From a checkpoint of a small transformer trained on Wikipedia: 10 layers.
MLP neurons of a small language model. Each row is named by its layer, matrix (up: input weights; down: output weights) and neuron, and shows model dimensions 0-95. Each number is 128 + 24 x the weight over its row's rms, rounded and kept within 0 to 255.
Before each neuron's rows, "fires in" lists the words (lower case) most often at its 100 highest values on Wikipedia text that the model never trained on.

fires in: "can", "will", "may", "won", "method", "went"
L3.up94 [146 145 152 120 133  93 148 115 130 132 136 114 154 116 133 141 163 143 144 137  68 108 134 132 106 116 168 129 131 136 144 145 110 167 143 115  95 143 121 144 130 142 145 179 219 114 147 129 176  93  89 124  53 120 159 123 135 123 111 111 141 124 152 126 105 141 126  76  92 113 109 144 143 109 111 154 142  97 121  97 165  94 175 105 102 106 134  98 160  94 100 133 142 120 154 111]
L3.down94 [126 162 134  96 155 109 137 134  96 146 145 114 132 139 141 138 121  68 155 107 117 122 128 157 124 141 141 117  98 139 133 150 110 149  96  91 147  80 107 133 130 130  92 189 161 127 140 104 161 136 166 146 109  99 125 141 110 126  92 162 106 135 128 126  93 132 136 165 147 106  94 146 131  74 139 125 150 136 161 140 102 113 173 122 174 175 152 150 120 137 135 145 107 126  98 145]

fires in: "football", "second", "team", "played", "national", "play"
L3.up97 [142 145 111 124  85 149 129 135 171 126 110 143 105 109 129 106  89  90 144 123 114  88 142 149 124 151 160 149 166 108 131 113  83 136 109 103 134 113 188 133 112 160 123 127 119 153 118 115 122 141 138 114 132 162  72 117 106 142 124 113 123 175 107 109 140  94  93 133 101 110 105 111 128 117 131 170 165 116  82 145 118 117 105 136 163 127 117 158 107 131 105 105 164 131 106  57]
L3.down97 [158 147 166 166 151 150 160 134  78 147 139 142 148 136 127 116 123 137 148 136 123 149 115  90 125  60 111 143 127 154 140 155 126 134  83 120 127 136 138 157 147 111 129 135 108  97 149 128  75 135 104 131 155  87 115 120 126 120 121  95 103 105 183 127 152 170 111 165 103 134 166 129 136 160 128 103 140 154 146 106 158 122 108  96 161 145 124  95 105 105 106 135  74 138 117 136]

fires in: "before", "with", "school", "since", "saw"
L4.up599 [121 117 116 114 118 160 128 100 140 124 132 156 114 172  77  80  75 139 140 164 164 136 137 119  70 125 123 145 158 157 110 164 135 118  97 116 138 132 165 188 142 154 144 115 128  88 123  97 115 135 115 144 120 160 137 130 129 113 125 129 122 167 135 142  83 132  97 100 108 180 131 113 127 103  92 122 142  89 143 146 126 158  97 137 145 144 151 152 115 124 108 160 130 104 161 122]
L4.down599 [158 175 118 149 164 127 145 127  97 123 165 138 147 110 160 135 150 161  61  92 129 145 116 109 127 152 105  96 109 103 151 110 133 152 129 130 138 146 104 123 152 124 124  96 154 137 106  55  83 139 137 127 128 126 108 144 133 118 146 150 147  64 126 122 179 114 140 113 144 139 166 131 110 112 109  99 151 128 134 132 134 108 139 111 152 117 151 111 121 122 105 131 125 112 146 107]

fires in: "of"
L4.up271 [ 58 138 111 132 100  96 192 141  84 159 112 102 120 132 127 129 112 121 127 110 148 127 130 160 122  98 107 160 136 141 134 140 140 122 113 156 109 109 136 125 119  88  98 157 123 137  93 112 113 151 187 143 163 114 116 127 139 102 156 145 124  92 124 159 118 111 128 175 112 152 149 127 125 145 149 130 144 176 149 121 100  88 109 123 121  72 128 107 135 117 156 110  87 143 155 117]
L4.down271 [136 131  84 141 121 165  89 133 134 125 119 118 102  85 157 127 119 136  95 120 135  90  94 105 151 156 110 113 125 150  94 101 145 108 115 123 118  73 131 117 131 132 169 156 133  87 116 140 134 166 107 151  81 151 141 110 130 125 135 120 145 188 116  89 103 141 122  85 111  98 125 134 122 147 150 161  97 146 117 143 115 168 151 125 131 158 110 144 138 130 111 134 113 145 109 138]

fires in: "they", "also", "it", "which", "that", "was"
L7.up630 [ 73 136 106 137  99 101 117 119 154 121 197 146  93 163 116 144  80 103 134 135 139 160 103 165 135 113 138 148 118 122 158  61 160 123 111 141 115 159 154 134 126 141 105 129 184 124 179 171 130 147 126 121 125  98 148 123 110 144  97 147 109 201 123 140 135  99 129  89 120 130 128 135 160 125 129 110 118 104 162 159 100 109 106 130  99  97 132 125 152 154 123 127 136 149 126 136]
L7.down630 [144 128 128 125 171 142 111 133 144  90 151 131 151 103 139 139 120 122 100 146 124 128 159 121  76 106  87 162 115 133 146  72 103 143 102  79 130 162 140 111 147  98 171 116 131 145  93 109 154 166 119 117 126 168 134 158 102 160 130 163 121 150 127 101 104 128 134 113 163 157 145 104 131 154 118 123 138 139  91 126  78 111 168 158 145 106 121 125 111 116 149 131 160 108 127  84]

fires in: "also", "can", "which"
L4.up350 [119 131 147 150 131  97 166 144 102 137  85 136  99 138  96 138 153 148 158 108  97 132 140 108 117 139 139 103 129 123 101  94 136  94 113 126 126 115  98 111 139 115  92 112 154 129 114 150 144 105  98 132 110 149 140 136  84  86 104 152 123 183 128 119  98 160 158 109 107 156  87 136 157 100 135 136 105 106 159 129 163 108 144 137 120 137 131 119  93 139 109 106  96 118 150 153]
L4.down350 [131 125 141 113 100 167 106 120 145 110 137 113 179 113 159 124  84  99 127 142 101 149 152 139 148 113 132 138 136 148 127 135 105 128 148 104 144 153 137 123 161 161 134 158 125 102 125 126 117  99 178 148 100  86 136 139 160 163 142 132 165  94  96 130 125 124 102 131 132 129 153 131  92 148 145 151 117 143 114  83  91 168 129 133 111 117 138 144 158 152 158 131 129 158 164  76]

fires in: "at", "on", "from", "in", "of"
L7.up365 [127 132 138 151 124 113 110  91 120  98 126 164 132 119 102 116 101 145 173 112 160  87 137 106 106 131 113 130 165 163 115 169 134 102 126 136 131 129 129 157 118 111 106 124 144 122 149  89 133 124 131 153 175 120  99 151 160  96 111 150 131 122 112 146 155 152 142 108 132 156 134 113  98 149 102 144 168 106 141 120 129 149  72 106 124 124 178 157 159 110 137 118 107 131 133 131]
L7.down365 [151 141  93 171 105 134 142 133  91 147 155 106 131 111 111 143 124 138 116 140 122 166 116 126 153  86 140 130 136 113 133  70  97 131 119 119 149 173 115 107 133  91 134 154 131 115  96 156 109  96 114 138 119 138 123 104 126 157 132 118 134 114 158 133 136 103 114 110 120 147 131 126 143 138 115 108 146 140 115 102 130 124 157 119 158  85  98 130 190  91 144 144 186 146 137  92]

fires in: "music", "fire", "brown", "finished", "musician", "firemen"
L3.up269 [132 105 139 113 121 118 132 108  71 154  93 126 126  55 126 160 147  92 154 149 162 140  94 165 128 117 138 118 147 128 153 148 175 139 156 104 117  99 169 145  93 113 136 147 114 129 152 167 122 147  81 130 118 152  88 123 126  97 125 112 115  95 115 104 117 135 167 111 106 114 124 132  71 147 161 126 147 129 166 128 155  99  96  73  84 128 125 123 144 148 129 158 140 116 144 127]
L3.down269 [121  87  93 187 123 122 157 118 139 115 151 138 123 151 114 143  72 154  91 110 175 102 148 109 149 113 142 156 157 167 113 121  85  97 109 111 166 113  92 103 161 122 115 137 140 152 158 112  97  77 186 108 171 160 147 144 140 134 155 146 129 189 140 142 141 134  89 122 130 171 145 114 116 120 119 147 115 101  89 107 145 115 161 123 146 166 141 141 113 102 151 114 158 150  94 114]

fires in: "also", "since"
L3.up14 [109 122 105  99 139 114 161 108 146 126 142 101 134 131 117  88 112 152 124 118 102  94 144 122 127 124 112 140 109 143 140 103 116 103  89 119 144 129 122 180 108 156 119  83 158 114 144  95  80 161 149 104 132 125 134 172  83 117 105 144 158 112 115  88 147 156 109  89  93 109 146 132 131  96 105 105 122 134 106 156 153  65 100 127 153 132 169 126 134 150 125 115 159  80 113 125]
L3.down14 [ 81 143 108 103  97 140 156 140 162 171 161 146 144 139 105 123 101 121 136 113  91  83 135 112  74 117  73  98 107 102 136 106 103 141  94 110 141 123 125 154 145 128 145 125 166 134 130 126 115 115 164 126 159 116 146 149  90 130 139 106 138 165  98 125 129 114 152 121 102 132 115 137 153 111 149  97  99 123 141 152 112  87 101 128 131 150 107 112 180 185 135 100 128 134 134 102]

fires in: "station", "few", "several", "last", "lewis"
L3.up525 [125  92 113  89 120 119 124  80 127  99 122 127 116 116 159 189 109 133 117 138  98 150 140 179  86 148  94 116  93 110 156 134 115 148  96 135 158 135  96 141 144 103 141 107 148 142 160  86 125 145 123 166 126 149 133 148 106 176 175 108 118 137 128  92 141 158 138 118 128 155 109 160 154 117 117 128 141  88 103 159 130 146 176  94 128 119 133  76 115 153 158 127 120 163 139 173]
L3.down525 [156 156 144 138 131 139 168 144 125 148 119 161 104 162  82 162 132 149 147 161 171 139  99  98 117 124 135 170 100 116 126  99 138 148 147  94 142  94 129 128 112 141 150 145  95 105 100 143 101  87  98 145 137 126 146 120 111 125 123 145 138  88 115 156 190 106 117 114 137  91  86 167 183 120 121  75 133 162 112 138 104  93 131 131 137 118 150 139 117  89 132 150 124  89 115 162]

fires in: "that", "win", "western", "nation", "which"
L3.up341 [124 109 121 135  90 153 101 121 123 127 128 129 140 137  96 153  90 140 108  90 102 133 100 129 150 140 170  71 142  84 103 140  71 132 128 105 150 109 155 121 134 141 142  96 158 123 160 111 131 118  86 139 120 130 147 113 140  88 112 144 135 133 126 144 122 134 108  98 103 127  82 110 158 118 140 108 121  66 136  59  84 104 127  93  99 112 162 113 118 131  83 135 153 108 126  98]
L3.down341 [154 158 158 128 112 149 129 141 152 111 111 121 132 130 104 153 113 133 119 104 123 151 121 142 119 144 186  62 155  80 131 181 103 150  81 122 144 110 133 139 169 133 156  86 122 157 178 114 132 141 120 175 135 125 140 112  92 119 130 138 144 118 116 127 113 148 113  87 131 117 124 145 120 108 107 103 122  62 152 117  90 136 122  96 167 133 127 113 142 141  69 155 165 114 124  80]

fires in: "some", "small", "large", "many", "new", "same"
L3.up583 [146 171 142 123 120 113  98 131 106 111 115  91 125  67 148 130 108  83 122 108 154 140 133 175 146 132 110 110 134 128 166 101 100 102 163 134 143 137 162 112 117 157 155  95 114 133 112 113 124 125  97 122 144 107 113 100 120 169 150  95 131 133 137 137 169 136 142 129 109 143 139 140 102 127 151 120 125 131 140 128  86 135 173  74 126 124 159 108 105 136 102 150 164 130 152 139]
L3.down583 [121 115 166 164 104 149 111 116 124 101 139 147 158  84 107 134 158 115 129 126 124 106 123 135 107 168 114 199 115  89 114 107 139 142 113  83 117 126 118  87 118 155 128 146 126  85 164 118 114 118 111 120 124 155 153 166 149 144 148 118 163  96 118 134 106 166 148 102 159 125 109 150 178 113 129 111 137 130 115 128 158 150 144 111 130 134 146 105 136 142 149 136 107  85 140 131]

fires in: "football", "four", "fire", "finished", "firemen"
L3.up298 [128 138 137 132  93 129 129 107  81 163 174 163 134 127 135 114 121 124 143 110 103 139 156 131 114 114 104 130 158 105 132 159 139 129 147 126 137 144 139 148 129 174 116  87  96  87 131  84 158  92 126 134 104 117 111 153 131 122 175  70 144 138 108 163 107 137 151 117 142 118  86 129 114 162  91 149 126 104 128  96 159 103 105 136 111  93 131 132 110 115 116 127 123 118  95 114]
L3.down298 [142 113 115 145 123 129 180 106 152 144  93 148 137 131  98 102 134 124 103 101 133 125  74 132 117  98 103 140 162 144 112 102 132 149 157 135 110 131  83 176 164 119 140 180 129 138 180 122 100 142 121 135 152 160 150 132 133 139 139 199  82 131 141  90 141 154 101 130 146 154 100 110 108 148 120 104 118 141 118 148  91 136 135 104 145 136 107 110  85 133 158 112 142 108 110 153]

fires in: "also", "family", "population", "families", "past"
L3.up586 [104 117 125 105  80 113  91 126 145 134 111 112 122 131  94 177  91 111 125 120 104 126 115 116  98 110 152 100 142 139 144 139  98  93  83 124  95 123 128  84 138 149 136  78 121 121 144 160  55 138 130 104 113  79 103 133  99 129 154 155  79 150 126 114 117 127 138 112 126 118 132 119  89 152 120 114 135  92 143 142 163 110  98  66 120 135 141 146 133 126  78 115 144 120 118 140]
L3.down586 [107 120 118 117 113 153 157 157 138 126 108 131 147 123  86 132 127  95 118 115 113 153 110 128 151 118 162  82 176 110 126 126 140 133 122 115  79 125 117 113 134 126 144  95 143 176 137 141  95 138 164 112 125  96  89 152  77 126 121 130 147 186 113 153 111 142 179 131 112 138 142 144 123 145 129 140 127 102 184 155 118 130 135  69 156 131 133 122 135 130 100 106 172  87 162 133]

fires in: "would", "million", "team", "season", "called", "built"
L3.up47 [134 108 113 116 149 128 109 137 179 111 133 136 175 161 105 110  68  88 165 134 127 124 144 145 135 133  95  99 106 158 145 134 145 141 147 147  94 140 126 171 149 117 147 109 163 115 152 146 124 159 101 113 130 182 136 150 101  91 153 144  70 147 145 103 134 139  75 104 103  91 131 100 127 157 105 150  89  74 129 168 134 102 138 140 114 139 129 162  98 161 148 157  97 102 185 144]
L3.down47 [140  98 124 163  98 144 113 105 109 130 110 112 101 143 164 131 125 158 104 111 163 108 135  95  96 124 143 145 152  95 135 107 144 144 100 148  92 149 148 114 118 127 132 124 122  87 163 140 136 112 101 145 161 109 118 163 125  99 166 131 188  96 111 100 126  90 107 138 141 151 164 155 173 139 141 138 180 143 112  81 158 131  92 141  95 156 138 133 118 114 107 130 121 156 105 113]